config.yaml
n_layer: 15
d_model: 192
n_head: 9
n_kv_head: 1
head_dim: 32
d_mlp: 768
vocab_size: 512
activation: "quick_gelu"
norm: "layernorm"
norm_place: "pre"
norm_eps: 1e-06
positions: "rope"
rope_base: 10000.0
rope_fraction: 0.5
qk_norm: false
attn_scale: 0.177
bias: "all"
tie_embeddings: false
parallel_block: true
init: "normal"
init_std_qkv: 0.029
init_std_o: 0.00433
init_std_up: 0.029
init_std_down: 0.00265
optimizer: "adamw"
lr: 0.00228
lr_mult_qkv: 0.7
beta1: 0.95
beta2: 0.98
lr_head: 0.00699
grad_clip: 0.5
warmup_steps: 243
schedule: "wsd"
decay_fraction: 1.0
decay_shape: "linear"
final_lr_fraction: 0.05
batch_tokens: 32768
seq_len: 256
doc_mask: true
train_tokens: 125200000
steps: 3821
dataset: "wikipedia_en"
MLP neurons of a small language model. Each row is named by its layer, matrix (down: output weights) and neuron, and shows model dimensions 48-143. Each number is 50 + 15 x the weight over its row's rms, rounded and kept within 0 to 99.
After each neuron's rows, "fires before" lists the tokens most often just after its 100 highest values on Wikipedia text that the model never trained on. A number after a token or word is its count.

L10.down762:57 68 41 28 63 73 52 47 29 46 72 34 52 52 65 37 40 56 52 29 73 78 48 52 27 45 46 60 50 21 20 65 39 60 30 55 56 49 60 32 49 24 60 41 26 50 61 49 27 51 44 29 60 39 22 70 48 49 63 44 58 72 12 21 46 61 32 16 60 53 35 23 70 66 73 53 59 83 54 28 32 55 41 50 30 41 28 63 37 38 72 50 44 31 42 69
fires before: "ed" 21, "es" 15, "e" 12, "ing" 6, "ter" 5, "ly" 4

L12.down248:52 44 57 40 51 79 51 68 70 63 79 51 54 52 56 51 41 53 43 36 86 66 36 62 50 47 45 27 64 50 50 43 62 47 35 62 52 79 66 52 51 70 34 69 45 31 57 37 23 56 59 43 30 61 64 41 65 44 49 40 22 51 33 59 72 43 43 28 48 36 42 32 63 33 41 42 57 41 66 39 67 56 31 21 50 79 14 49 62 38 45 68 18 70 69 71
fires before: "ed" 25, "m" 19, "at" 13, "e" 7, "i" 5, "ation" 4

L4.down182:70 47 31 57 25 52 24 40 31 53 72 63 75 28 74 50 50 49 43 44 43 55 17 20 44 70 39 45 65 32 64 53 45 29 47 56 70 51 80 71 64 44 57 21 43 30 25 54 39 39 14 66 62 66 41 50 59 36 60 44 67 58 33 20 73 37 44 78 29 48 33 59 57 58 69 43 57 76 62 37 33 57 67 58 38 46 42 56 25 49 58 52 70 55 37 53
fires before: "p" 20, "m" 14, " p" 5, "c" 5, "d" 4, " s" 4

L6.down593:42 37 35 61 61 34 35 68 67 55 43 61 51 73 51 45 40 52 67 59 48 32 52 31 63 50 47 67 81 43 36 46 51 57 53 61 26 72 46 51 45 40 55 43 47 61 56 30 70 63 63 46 64 52 33 57 57 51 29 63 61 29 57 67 28 54 41 58 55 45 55 64 51 24 32 12 52 68 30 64 35 46 66 15 20 59 31 74 65 45 24 28 72 40 72 37
fires before: " the" 32, " a" 9, " S" 8, " he" 5, " A" 4

L12.down132:54 30 60 77 82 60 67 69 65 61 23 73 39 53 10 49 50 49 92 58 55 43 71 61 85 59 51 40 51 86 69 43 25 40 48 31 46 26 50 63 33 46 47 62 68 45 60 62 52 57 38 54 41 81 62 35 38 50 40 37 54 58 71 43 32 54 39 61 57 44 50 38 42 78 00 65 63 36 69 47 22 38 55 70 50 37 41 35 28 52 19 40 65 56 41 45
fires before: "an" 17, "le" 9, "o" 8, "ay" 7, "ac" 6, "ess" 6

L9.down198:56 54 34 46 75 41 51 48 36 73 22 53 66 71 69 44 26 54 45 77 29 48 26 32 60 69 55 51 49 03 29 48 63 36 57 73 53 56 57 66 55 72 52 50 36 30 44 57 42 37 73 48 71 58 62 58 61 28 47 43 55 59 40 45 47 51 38 58 64 72 34 77 42 50 79 32 23 63 37 61 34 42 63 54 16 56 40 60 65 64 46 33 66 53 58 58
fires before: " the" 28, " he" 13, " a" 9, " S" 7

L4.down731:84 63 61 53 49 51 71 53 35 67 70 50 78 34 70 21 46 47 32 61 42 45 18 36 48 65 42 16 51 34 47 32 41 43 45 80 61 56 58 85 71 45 37 28 26 20 26 40 47 37 37 55 63 62 61 25 60 25 77 46 50 50 45 58 53 53 31 67 42 37 53 57 57 64 50 41 48 65 32 49 39 52 56 55 52 41 54 67 27 45 53 57 75 39 48 72
fires before: "p" 57, "m" 25, "ment" 5

L3.down710:27 46 52 52 37 31 59 43 32 74 27 53 60 50 74 45 25 27 64 56 43 64 57 26 66 74 57 25 52 19 35 49 52 70 50 61 56 50 43 15 74 50 36 62 49 60 41 46 24 46 45 61 62 27 76 56 41 52 52 20 19 72 30 35 54 52 50 44 51 56 69 75 45 57 62 39 37 59 51 20 40 37 62 54 50 33 58 42 64 63 56 36 52 50 48 43
fires before: "nd" 35, "f" 6, "x" 5, "ch" 5, "g" 4, "th" 4

L12.down596:45 46 63 31 26 59 43 43 86 37 31 66 59 88 45 25 50 54 64 56 49 98 49 59 47 27 50 57 41 48 56 36 59 41 39 49 24 50 70 21 59 45 29 29 44 50 37 44 45 74 58 41 46 36 30 65 58 56 42 68 59 65 63 52 47 51 22 56 56 59 63 47 58 33 49 75 29 45 63 55 57 38 53 60 55 48 56 62 63 62 55 33 55 26 08 38
fires before: "ame" 23, "ed" 17, "ri" 6, "c" 5, "n" 5

L4.down753:56 54 14 58 54 60 44 42 55 62 95 52 59 67 48 32 46 45 21 58 59 34 33 57 35 73 49 92 52 76 45 68 58 14 37 61 68 69 68 67 39 39 81 37 50 42 15 61 65 26 29 42 55 66 67 23 40 39 42 44 58 58 33 41 50 44 39 58 30 54 48 66 45 99 23 44 62 53 67 29 36 51 31 51 47 41 74 83 46 54 52 71 45 49 71 58
fires before: "p" 23, "m" 8, " s" 8, " m" 6, "f" 5, "b" 4

L3.down410:45 56 32 39 47 48 53 56 37 44 36 67 42 64 40 34 34 45 39 63 77 74 34 69 62 18 45 73 64 37 66 65 50 58 61 57 49 68 48 39 42 45 45 61 45 50 58 34 45 63 59 47 48 36 33 77 42 47 37 42 74 35 37 49 67 60 81 57 57 39 32 32 68 41 66 26 35 58 65 45 58 44 30 33 63 74 46 33 16 46 62 33 24 67 71 58
fires before: "-" 60, "\n" 19, "20" 5

L5.down488:42 61 41 31 42 66 53 41 57 45 58 42 38 75 52 54 38 57 47 57 76 48 35 67 48 58 62 45 58 28 76 67 21 85 59 45 44 50 45 18 08 26 20 74 41 51 52 60 44 49 46 44 43 59 32 67 30 36 67 38 61 66 56 56 51 07 40 70 52 65 38 47 33 38 52 74 35 36 72 44 75 48 37 39 64 80 52 51 45 45 65 43 48 45 69 59
fires before: "-" 20, " " 11, "\n" 11, "–" 4, "9" 4

L6.down94:38 53 62 60 41 71 39 57 65 44 39 45 32 70 41 37 36 23 78 51 76 47 70 33 48 80 23 47 60 61 46 71 39 35 62 33 55 51 37 45 33 60 17 48 52 38 82 43 40 69 44 37 32 47 62 50 49 59 56 35 60 70 53 46 28 71 64 47 61 20 50 45 78 44 72 30 67 70 63 44 52 65 47 52 45 51 47 59 57 53 67 26 44 17 46 37
fires before: "\n" 51

L12.down375:48 40 60 61 37 42 50 67 40 58 48 47 51 58 67 43 25 74 68 41 80 65 41 30 43 45 50 64 34 59 27 76 46 11 46 46 41 55 46 45 50 66 49 38 51 76 56 47 38 65 68 64 67 25 50 47 42 98 50 65 33 75 64 28 41 58 44 49 40 51 40 45 44 42 63 50 49 46 24 45 64 69 52 62 59 55 57 57 42 43 57 54 31 44 56 59
fires before: "her" 40, "e" 8, "ter" 6, " the" 6, "al" 5, "t" 4

L4.down32:44 87 61 75 40 67 57 65 49 30 61 41 35 56 49 45 54 23 46 44 55 42 74 48 46 64 47 76 71 21 52 65 66 39 34 54 31 49 53 38 45 63 60 39 30 60 69 39 69 75 68 54 33 44 51 36 41 45 31 28 66 29 57 24 34 76 40 47 29 57 32 42 66 11 43 34 79 45 28 62 71 52 50 46 96 51 40 55 35 45 60 57 41 59 29 51
fires before: "==" 19, "I" 16, "===" 14, "A" 10, "The" 5, "\n" 4

L12.down478:19 71 45 28 74 66 42 47 27 66 32 36 69 62 19 49 35 50 60 34 63 55 33 63 22 58 49 46 56 44 59 32 57 57 32 40 54 56 49 70 50 26 47 38 69 57 49 47 63 40 74 59 48 47 46 48 57 52 47 45 37 28 31 47 59 54 67 43 60 59 29 20 52 60 32 46 48 53 45 53 52 05 49 20 72 62 35 53 51 40 51 40 36 56 38 48
fires before: "e" 20, "k" 12, "en" 9, "i" 7, "ed" 6

L12.down727:66 57 52 55 83 65 38 66 54 31 59 61 62 44 10 54 48 83 39 40 50 65 64 56 35 58 55 38 58 99 62 48 32 57 59 33 51 63 41 61 56 71 37 55 41 53 61 46 50 47 30 53 41 47 45 52 34 75 63 57 42 51 46 52 16 57 47 56 62 51 63 50 42 35 00 61 48 53 59 91 18 35 48 56 58 79 53 39 54 29 53 46 39 41 43 18
fires before: "am" 27, "le" 14, "x" 11, "er" 9, "ew" 7, "ac" 6

L12.down291:66 70 50 71 41 58 57 14 54 59 43 41 62 57 54 43 46 51 62 50 61 46 31 67 50 31 15 73 33 09 66 68 36 49 58 51 39 32 64 60 28 55 50 55 48 38 45 48 87 52 64 59 28 46 56 56 31 70 54 74 56 66 67 53 56 24 42 60 30 57 54 45 33 74 44 50 49 62 87 47 49 44 65 45 43 72 68 56 57 80 19 47 69 31 17 56
fires before: "ion" 15, "m" 10, "n" 10, "ed" 9, "ac" 7, "k" 5

L5.down205:66 62 55 36 28 78 44 66 61 41 44 40 47 60 49 46 35 61 50 72 46 53 42 66 46 66 44 52 31 40 59 53 52 40 37 44 44 48 48 44 71 53 42 71 66 04 75 52 34 33 41 43 74 52 87 52 56 34 54 53 56 91 74 65 79 84 35 69 54 73 26 13 29 64 61 58 66 43 18 53 54 49 51 53 48 49 54 44 36 22 75 55 37 43 32 34
fires before: "\n" 66, " a" 6

L12.down549:49 57 20 48 41 50 45 45 17 52 84 62 48 66 27 63 68 29 52 64 52 55 58 41 43 62 44 99 27 22 45 65 39 47 32 66 49 42 99 53 61 74 59 49 56 47 39 72 41 55 48 19 71 53 47 59 31 61 48 54 57 41 51 49 39 28 37 45 40 31 60 53 28 51 72 47 46 53 56 59 17 44 30 36 25 53 68 60 78 69 49 23 46 54 29 40
fires before: "b" 23, "p" 13, "n" 13, "ed" 7, "e" 5, "es" 4

L12.down545:47 29 61 40 51 75 27 39 40 66 43 46 42 42 42 54 63 52 32 71 54 53 56 47 66 65 30 53 48 62 84 70 28 62 47 81 66 20 95 41 53 42 30 45 39 60 45 55 53 47 71 13 55 38 34 60 31 71 40 61 63 49 56 45 39 55 53 42 57 87 23 35 64 38 46 58 25 44 52 25 69 53 37 53 65 55 68 33 48 39 56 24 60 46 60 49
fires before: "v" 15, "in" 14, "f" 13, "p" 10, "ess" 4, " the" 4

L9.down8:44 72 14 33 18 69 44 10 42 76 45 61 21 32 53 77 58 26 68 52 61 65 32 44 34 56 62 20 81 34 47 49 22 63 58 79 65 29 45 56 56 43 48 61 42 95 69 40 66 59 63 50 58 67 46 37 63 68 41 62 56 49 46 30 60 46 54 50 50 41 52 47 65 58 32 35 61 11 25 68 57 67 53 57 43 43 52 79 54 43 47 61 29 56 41 35
fires before: "e" 21, "ers" 8, " St" 8, "it" 7, "al" 6, "en" 6

L5.down352:26 68 50 20 56 44 48 50 35 60 41 74 57 52 36 60 60 28 58 40 24 39 38 54 41 58 36 63 45 66 35 56 50 40 23 00 63 35 60 59 27 72 43 56 50 50 50 04 57 43 71 49 61 63 56 46 68 62 38 73 67 67 69 54 47 62 40 59 56 48 31 58 21 70 35 38 55 23 21 51 48 50 54 57 44 77 47 47 58 47 54 37 78 62 61 43
fires before: "\n" 32, " The" 19, " In" 6, " I" 6, " A" 5

L12.down189:65 53 44 62 22 71 39 62 43 56 59 62 54 47 40 70 44 18 62 44 47 51 37 42 46 52 32 30 48 80 53 77 35 60 69 48 42 33 55 58 44 52 55 41 34 76 75 44 31 48 51 38 72 51 46 56 17 75 57 51 55 67 53 61 29 47 27 75 41 58 38 70 64 46 41 35 47 77 40 51 78 62 39 53 47 45 52 36 56 71 59 31 27 30 64 77
fires before: "ter" 39, "f" 27, "d" 9

L8.down696:62 35 42 51 54 53 91 59 63 49 18 64 67 28 55 22 43 46 28 76 36 50 62 48 33 44 44 58 73 29 43 32 48 63 27 52 54 61 45 52 48 51 36 68 44 30 29 42 28 77 62 33 33 54 55 80 33 19 28 38 54 28 37 36 47 37 66 36 57 59 54 48 50 67 54 49 73 51 59 31 42 48 55 33 82 37 37 53 66 65 41 46 70 54 62 38
fires before: "ear" 26, "ow" 8, "om" 5, "oun" 4, "ard" 4, " 19" 4

L5.down642:33 61 60 28 49 49 39 41 28 58 41 92 46 78 45 50 65 44 64 35 45 37 39 40 47 49 39 55 39 52 27 47 60 40 26 21 66 26 55 44 22 64 61 32 39 49 33 04 41 33 74 82 77 44 57 49 74 50 50 67 74 65 76 65 49 72 37 58 55 60 27 76 30 51 40 43 64 54 44 53 48 56 61 69 51 49 42 42 56 60 46 46 65 58 82 45
fires before: "\n" 45, " The" 15, " A" 10, " H" 6, " I" 6

L6.down336:62 69 48 21 67 47 47 57 47 36 25 50 60 44 15 71 55 42 65 50 44 30 52 63 53 40 44 50 54 57 69 51 37 47 35 68 14 34 54 54 65 55 61 66 60 50 79 37 20 41 61 53 56 38 78 53 30 48 74 63 70 39 71 89 65 49 55 41 62 57 38 28 48 33 12 48 62 56 46 31 51 50 64 42 42 44 40 40 40 50 63 49 53 63 21 44
fires before: "\n" 45, "ot" 9, "ation" 7, "o" 4, "ew" 4, "ow" 4

L12.down185:64 57 58 44 62 48 36 30 20 54 70 36 32 53 74 42 77 53 50 47 50 57 54 54 46 86 42 62 42 76 61 54 68 44 21 58 55 50 61 40 40 32 29 39 65 47 51 90 57 30 77 33 45 32 61 64 63 68 46 49 32 27 54 48 65 44 63 38 69 61 26 49 66 34 77 34 42 54 59 34 52 70 37 48 86 82 32 52 61 44 70 65 33 58 65 66
fires before: "ed" 33, "es" 16, "e" 10, "ation" 7

L3.down86:66 61 71 50 55 59 33 69 38 73 25 57 36 59 51 48 45 76 54 38 49 90 38 48 69 11 46 43 69 59 44 63 68 60 58 29 67 39 20 66 54 26 46 40 48 80 59 43 59 41 63 61 62 42 54 50 43 64 38 66 68 32 42 25 55 52 64 55 54 17 64 64 51 24 66 35 39 31 24 65 36 44 48 42 65 38 44 42 41 40 30 17 41 73 55 53
fires before: "=" 36, "-" 17, "P" 6, "\n" 5

L12.down694:37 41 30 39 42 51 46 56 29 46 39 23 60 73 71 47 41 42 48 46 82 47 72 46 45 38 49 69 48 32 40 34 55 48 44 49 80 50 60 50 61 81 64 53 23 53 74 51 38 42 65 19 67 48 53 31 14 49 64 55 46 46 35 52 64 36 69 47 55 36 50 16 66 32 60 48 19 79 57 62 41 52 49 34 44 47 49 36 55 70 33 46 33 23 57 69
fires before: "o" 56, "ed" 5, "ig" 4

L12.down108:48 35 47 50 58 46 38 61 42 65 48 35 42 56 53 56 53 53 42 46 60 48 48 30 51 52 51 51 81 65 47 44 49 57 65 55 56 10 27 46 42 70 62 36 52 72 69 82 23 48 50 21 38 58 65 52 33 54 17 46 46 35 32 40 52 63 39 74 41 44 54 56 76 58 85 61 74 38 50 57 75 60 24 74 58 19 58 39 40 64 63 47 40 50 54 72
fires before: "t" 25, "s" 18, "f" 15, "us" 10, "st" 4, "d" 4

L6.down718:52 25 57 57 56 40 27 77 45 35 38 29 37 33 31 55 50 45 45 39 73 43 63 42 72 56 56 49 45 60 46 67 55 67 41 18 47 41 47 50 38 64 58 42 65 39 28 33 45 86 58 42 50 66 36 68 16 31 32 63 34 65 60 33 57 48 58 51 37 56 65 37 53 43 47 37 54 37 24 35 36 66 33 86 38 59 58 47 52 32 48 77 45 37 61 36
fires before: "t" 21, "s" 19, "n" 9, "f" 8, "c" 6

L3.down2:42 36 37 55 47 68 63 73 58 40 45 57 43 29 65 35 51 60 36 69 32 61 51 65 26 53 36 47 38 39 53 56 27 24 78 49 79 57 47 37 51 55 92 21 64 66 56 60 57 53 48 29 41 61 47 42 60 37 43 55 13 32 56 24 63 46 78 67 61 48 43 65 53 46 66 56 53 31 49 58 79 52 58 51 51 43 45 35 58 43 43 79 56 42 65 62
fires before: "1" 27, "2" 11, "ed" 9, "s" 5, " with" 5, "." 4

L9.down743:56 12 61 61 42 41 45 34 54 63 68 47 26 47 29 37 44 53 58 70 64 50 38 29 62 43 55 58 38 63 83 51 63 35 56 62 52 53 22 68 54 37 46 64 66 40 30 49 36 52 41 32 50 65 46 46 21 58 48 69 25 72 54 67 78 27 65 59 52 49 45 41 39 52 62 54 61 41 58 43 48 71 68 50 46 65 69 48 22 59 67 56 72 41 51 43
fires before: "n" 21, "c" 9, "her" 7, "er" 6, "b" 5, "en" 4

L3.down412:67 26 36 18 42 32 84 67 56 47 36 42 30 36 31 48 73 53 59 71 63 53 75 29 34 62 43 65 49 36 39 31 40 54 66 46 15 50 52 65 66 40 59 39 42 33 31 56 39 79 41 39 56 50 62 62 31 52 47 44 41 34 53 43 25 47 62 44 59 50 62 51 69 55 40 68 53 42 71 61 36 23 65 50 67 47 49 64 47 53 16 73 66 57 58 43
fires before: "ear" 34, "an" 7, "ou" 7, "oun" 7, "e" 6

L12.down583:53 65 45 53 59 57 58 48 35 61 50 52 50 61 55 39 24 47 42 44 57 79 42 66 55 69 76 16 56 38 54 46 42 60 37 66 35 52 49 63 57 64 30 27 60 71 62 71 22 56 30 32 50 49 20 51 49 34 61 38 48 59 26 28 53 54 46 46 55 52 30 44 56 70 48 57 42 64 51 58 56 55 79 21 41 50 44 44 64 43 57 51 21 61 50 61
fires before: "st" 38, "en" 12, "ver" 11, "al" 11, "at" 7, "e" 6

L12.down423:43 47 54 58 58 39 48 46 38 39 45 50 61 33 64 62 52 64 37 40 43 48 50 35 71 46 32 39 30 96 72 50 66 64 53 58 81 62 56 32 49 46 50 63 31 50 67 75 63 51 49 23 64 47 61 33 36 55 58 63 44 39 74 54 55 23 76 57 35 32 60 56 61 47 34 55 33 41 58 82 35 59 60 55 61 42 59 26 51 53 35 67 34 55 66 78
fires before: "ic" 32, "e" 12, "el" 8, "ig" 7, "er" 5, "ue" 4

L3.down275:50 61 57 20 57 80 27 51 40 34 27 56 45 45 65 44 59 74 60 60 65 70 56 59 62 38 34 50 98 43 66 55 69 23 41 65 38 47 71 49 57 50 32 60 26 53 49 35 58 42 75 42 31 53 48 43 18 51 62 55 48 40 61 38 28 53 45 56 44 46 54 48 63 24 44 28 47 31 23 61 62 39 70 45 60 61 52 64 63 56 45 34 47 83 31 54
fires before: "-" 62, "\n" 19, "|" 8

L10.down740:60 37 46 49 46 50 39 47 62 67 49 16 53 49 40 66 79 64 46 36 53 57 65 53 68 51 41 46 31 41 68 61 63 51 42 46 45 57 66 64 63 46 38 24 53 08 77 59 62 89 61 34 62 43 60 41 59 44 72 42 41 41 74 61 48 35 55 60 38 45 61 69 45 37 41 35 29 60 70 51 31 13 50 51 47 67 80 41 27 59 37 31 67 48 51 56
fires before: "v" 18, "f" 15, "h" 5, "at" 4, "le" 4, "g" 4

L12.down349:52 59 77 51 49 72 29 58 65 49 57 64 39 41 67 60 52 10 46 34 36 35 28 73 48 70 41 49 51 83 45 65 59 51 73 43 56 45 14 35 54 60 65 46 58 37 65 46 43 72 61 45 50 53 21 55 62 53 43 46 49 50 70 83 40 09 37 70 50 33 21 55 49 64 29 34 65 61 48 50 54 47 45 65 57 31 31 28 48 42 50 57 55 64 32 43
fires before: "ch" 25, "in" 11, "ess" 8, "em" 7, "ct" 7, "f" 6

L9.down744:35 41 39 52 46 54 55 36 30 26 47 40 61 27 27 72 46 33 41 61 55 44 30 52 54 49 49 52 64 44 48 50 72 51 43 42 65 12 53 44 20 61 40 65 48 69 65 16 49 66 63 63 34 61 34 76 52 66 55 23 77 48 51 63 28 69 44 68 53 62 23 51 46 67 42 51 79 78 35 63 48 30 62 35 43 74 79 41 50 59 66 31 78 52 35 44
fires before: "\n" 47, " H" 20, " In" 5, " The" 5

L5.down88:52 53 53 48 77 48 56 81 58 72 46 73 33 08 75 58 77 29 70 42 42 51 52 67 41 82 35 50 54 46 29 57 40 23 73 51 79 51 53 49 37 64 53 37 60 54 78 46 44 72 39 28 66 42 35 54 24 44 50 66 47 62 64 57 50 59 18 49 53 22 50 58 57 32 59 37 51 48 38 54 48 48 45 49 33 64 50 11 55 23 30 79 44 64 58 26
fires before: "e" 22, "it" 15, "s" 10, "ed" 9, "ing" 8

L6.down668:19 68 59 49 39 35 64 58 46 39 54 79 43 51 18 68 63 57 60 09 27 36 28 46 26 48 54 50 57 63 40 59 38 47 13 06 55 32 41 66 31 68 45 34 39 56 58 18 56 64 89 66 67 68 62 44 58 43 37 50 80 65 72 80 58 60 61 63 59 60 35 48 34 61 25 53 66 47 41 74 60 32 45 56 65 73 41 62 18 39 39 34 61 58 63 36
fires before: "\n" 33, " H" 11, " The" 10, " S" 6, " A" 6, " In" 6

L4.down507:72 69 64 34 31 39 63 30 34 39 23 47 67 58 61 41 74 47 50 71 37 54 73 42 81 39 67 68 40 33 46 58 34 44 57 48 21 62 71 45 45 19 40 48 44 34 50 55 93 72 43 34 65 53 40 62 54 63 58 44 57 18 79 44 36 38 48 74 43 55 71 36 46 49 48 63 46 59 71 55 40 49 58 61 64 34 60 47 53 43 73 41 29 45 45 49
fires before: "en" 29, "ing" 13, "f" 7, " a" 5, "h" 5

L8.down27:28 47 43 62 61 57 66 69 67 85 64 53 49 59 35 51 36 59 52 49 43 51 68 48 52 67 73 81 05 40 51 31 41 66 62 38 45 87 28 36 50 30 66 68 57 51 34 44 46 62 64 30 56 54 57 53 71 55 38 35 35 52 39 58 63 54 50 33 52 54 22 76 37 39 43 73 49 39 65 34 37 91 19 50 50 69 53 40 54 73 56 49 41 59 48 24
fires before: "e" 21, "ly" 13, "ch" 11, "t" 10

L5.down203:59 59 29 55 70 44 67 65 72 68 25 54 42 75 50 50 49 49 50 47 55 51 30 57 53 51 32 43 77 25 45 30 32 36 73 62 55 56 48 57 30 56 63 56 93 58 50 34 71 39 45 60 32 41 62 44 65 61 46 47 62 28 58 29 52 52 49 51 31 44 51 76 77 30 31 57 70 48 56 53 48 64 41 33 30 22 58 48 54 61 43 21 38 18 65 33
fires before: " a" 15, " the" 14, "e" 11, " w" 8, "s" 7, " \"" 4

L5.down44:40 59 24 12 47 40 60 49 24 66 34 77 81 56 42 49 65 59 34 55 12 48 35 33 56 43 51 56 40 61 42 61 55 29 25 13 55 43 73 73 32 51 36 38 57 51 27 28 49 31 75 67 78 72 43 59 57 49 56 72 81 56 63 51 32 61 45 58 35 57 22 72 35 85 37 46 62 56 52 66 39 41 50 35 32 39 59 46 58 51 51 55 60 56 51 46
fires before: "\n" 28, " The" 14, " H" 9, " In" 6, " T" 6, " A" 6

L9.down360:52 49 53 39 50 57 31 53 49 53 28 45 48 53 62 65 59 47 66 52 43 47 69 45 21 61 31 44 67 24 68 47 41 57 50 50 86 44 31 56 52 46 39 42 30 51 34 16 56 70 69 55 47 58 57 66 60 47 60 47 51 35 40 47 63 57 65 39 35 20 69 36 34 28 74 36 38 48 49 63 43 54 68 48 48 28 63 43 71 51 47 74 44 36 50 52
fires before: "o" 15, "e" 12, "ed" 12, "or" 9, "\"" 5, "0" 4

L9.down706:45 42 33 46 46 58 43 59 50 62 40 32 70 74 48 61 38 68 53 56 21 79 51 45 44 72 70 15 27 00 28 72 73 52 60 59 66 42 60 42 54 56 31 80 39 47 40 33 51 31 45 52 54 52 64 43 37 51 90 33 24 56 28 52 32 53 72 44 22 60 52 43 37 56 70 71 38 65 41 56 15 44 44 38 42 55 34 42 63 69 40 43 67 53 61 66
fires before: "ro" 21, "nd" 11, "e" 10, "re" 8, "ch" 5, "il" 5

L12.down227:72 21 66 51 56 52 45 69 40 63 37 43 65 49 47 43 46 70 48 60 47 53 50 49 58 49 61 57 43 24 60 46 48 40 42 58 61 39 59 73 33 50 61 36 43 37 31 54 52 49 81 72 70 54 54 74 64 67 51 56 73 95 64 42 28 53 59 55 31 59 31 38 40 41 19 32 37 68 68 45 68 33 66 33 73 73 59 73 58 33 35 19 56 42 34 39
fires before: "v" 14, "w" 10, "uc" 10, "d" 9, "ect" 8

L9.down379:39 48 22 46 51 84 38 25 47 65 60 48 59 37 56 43 65 29 49 54 52 67 39 68 49 46 60 34 70 52 88 55 44 30 47 36 49 52 52 68 57 62 61 26 30 72 71 70 60 41 57 62 68 63 62 56 43 52 39 62 30 70 35 39 57 69 70 34 48 59 46 51 76 29 40 42 39 55 85 30 46 53 22 32 64 70 57 84 76 43 41 64 34 26 26 36
fires before: "d" 24, "v" 13, " St" 11, "m" 8, "it" 8, "op" 4

L10.down437:42 66 56 52 58 63 48 57 58 68 37 20 37 88 55 50 37 33 61 43 42 35 34 33 19 60 52 62 40 49 32 43 62 69 53 26 34 61 82 27 51 46 61 65 68 43 61 23 65 66 65 37 44 83 39 52 44 45 36 57 20 38 26 45 55 46 56 58 58 56 38 52 50 63 42 47 44 33 42 39 53 68 46 57 54 62 54 28 39 45 45 58 54 51 54 69
fires before: "e" 44, " with" 5, "ing" 5

L3.down732:55 45 65 76 33 50 57 42 54 41 61 79 22 48 40 63 27 33 48 62 25 46 40 54 28 68 05 49 47 37 42 49 47 51 59 37 76 59 56 44 18 49 51 46 65 56 35 66 68 65 68 37 56 57 64 57 30 67 25 59 37 17 47 56 60 70 49 54 61 34 53 51 72 27 58 33 52 48 41 52 62 35 62 42 51 58 42 43 54 77 22 29 50 25 21 47
fires before: "20" 19, "1" 17, "00" 15, "," 8, "ch" 6, "2" 5

L12.down126:54 51 52 54 50 40 26 45 39 90 55 47 31 51 57 65 59 27 31 31 66 53 44 73 57 37 66 67 34 55 55 60 56 51 58 51 53 22 17 33 43 36 62 66 69 32 26 35 43 54 63 47 46 34 42 44 44 65 63 33 29 30 57 85 40 40 42 51 52 71 33 49 63 37 35 51 54 41 61 71 60 51 42 71 96 74 72 40 48 32 62 22 39 13 59 64
fires before: "t" 19, "c" 9, "es" 8, "ed" 6, "al" 5, "ab" 4

L3.down765:56 40 42 47 61 56 35 51 62 14 58 63 43 73 76 50 32 31 73 29 47 72 42 77 41 14 65 79 56 37 28 58 33 74 52 67 69 36 43 41 37 47 64 48 32 49 66 35 43 79 56 42 45 32 35 75 77 40 55 49 50 47 41 30 46 43 45 56 51 45 49 59 37 52 88 81 36 24 42 40 31 42 56 52 40 43 27 53 72 49 58 53 49 50 34 70
fires before: "er" 21, "n" 17, "it" 9, "c" 6

L12.down366:40 57 54 43 36 68 66 55 77 64 47 74 31 72 14 76 44 31 49 45 50 73 38 24 52 36 81 87 50 46 43 37 83 39 70 64 51 24 51 67 74 50 48 67 56 41 37 37 58 47 45 55 50 24 49 44 64 70 46 85 46 52 48 57 64 36 53 46 27 53 61 38 34 36 26 69 52 47 64 52 58 50 34 26 51 33 43 59 21 81 36 28 39 50 29 38
fires before: "ed" 26, "c" 16, "k" 7, "od" 6, "p" 5

L5.down354:41 59 56 54 63 52 39 82 56 73 18 44 34 58 63 55 56 45 33 42 61 36 58 46 35 29 51 38 33 67 65 61 32 63 44 62 60 34 77 25 44 28 33 66 53 39 79 43 45 64 63 64 40 85 67 67 58 46 55 51 21 41 45 45 62 58 71 47 51 39 67 44 52 40 83 33 42 45 34 45 49 72 62 72 34 36 25 43 47 39 29 53 43 71 59 47
fires before: "t" 16, "e" 15, "ts" 10, " S" 6, ":" 5, "or" 4

L3.down582:65 85 77 64 59 43 37 59 52 77 29 90 61 48 55 53 60 52 53 52 43 99 41 40 44 48 30 57 59 07 45 36 61 21 58 34 38 42 45 66 63 34 50 62 41 68 45 41 57 50 47 58 41 54 62 39 44 76 41 69 52 42 47 17 38 61 45 47 39 17 57 61 50 38 97 29 58 61 32 50 51 58 54 49 71 38 45 42 42 25 45 35 52 42 58 57
fires before: "=" 40, "P" 8, "-" 7, "S" 6, "==" 6

L8.down140:49 52 69 52 73 61 66 06 42 43 51 34 69 68 39 47 32 42 51 56 44 56 48 38 41 65 28 55 53 14 58 36 64 38 28 36 51 16 38 70 50 56 56 69 36 37 37 45 62 50 48 76 48 42 64 67 43 51 75 56 56 72 45 61 48 85 53 69 40 76 26 60 32 80 50 44 67 51 37 68 62 61 58 44 45 40 37 49 52 52 71 43 53 72 56 11
fires before: "\n" 67, "==" 10, " and" 5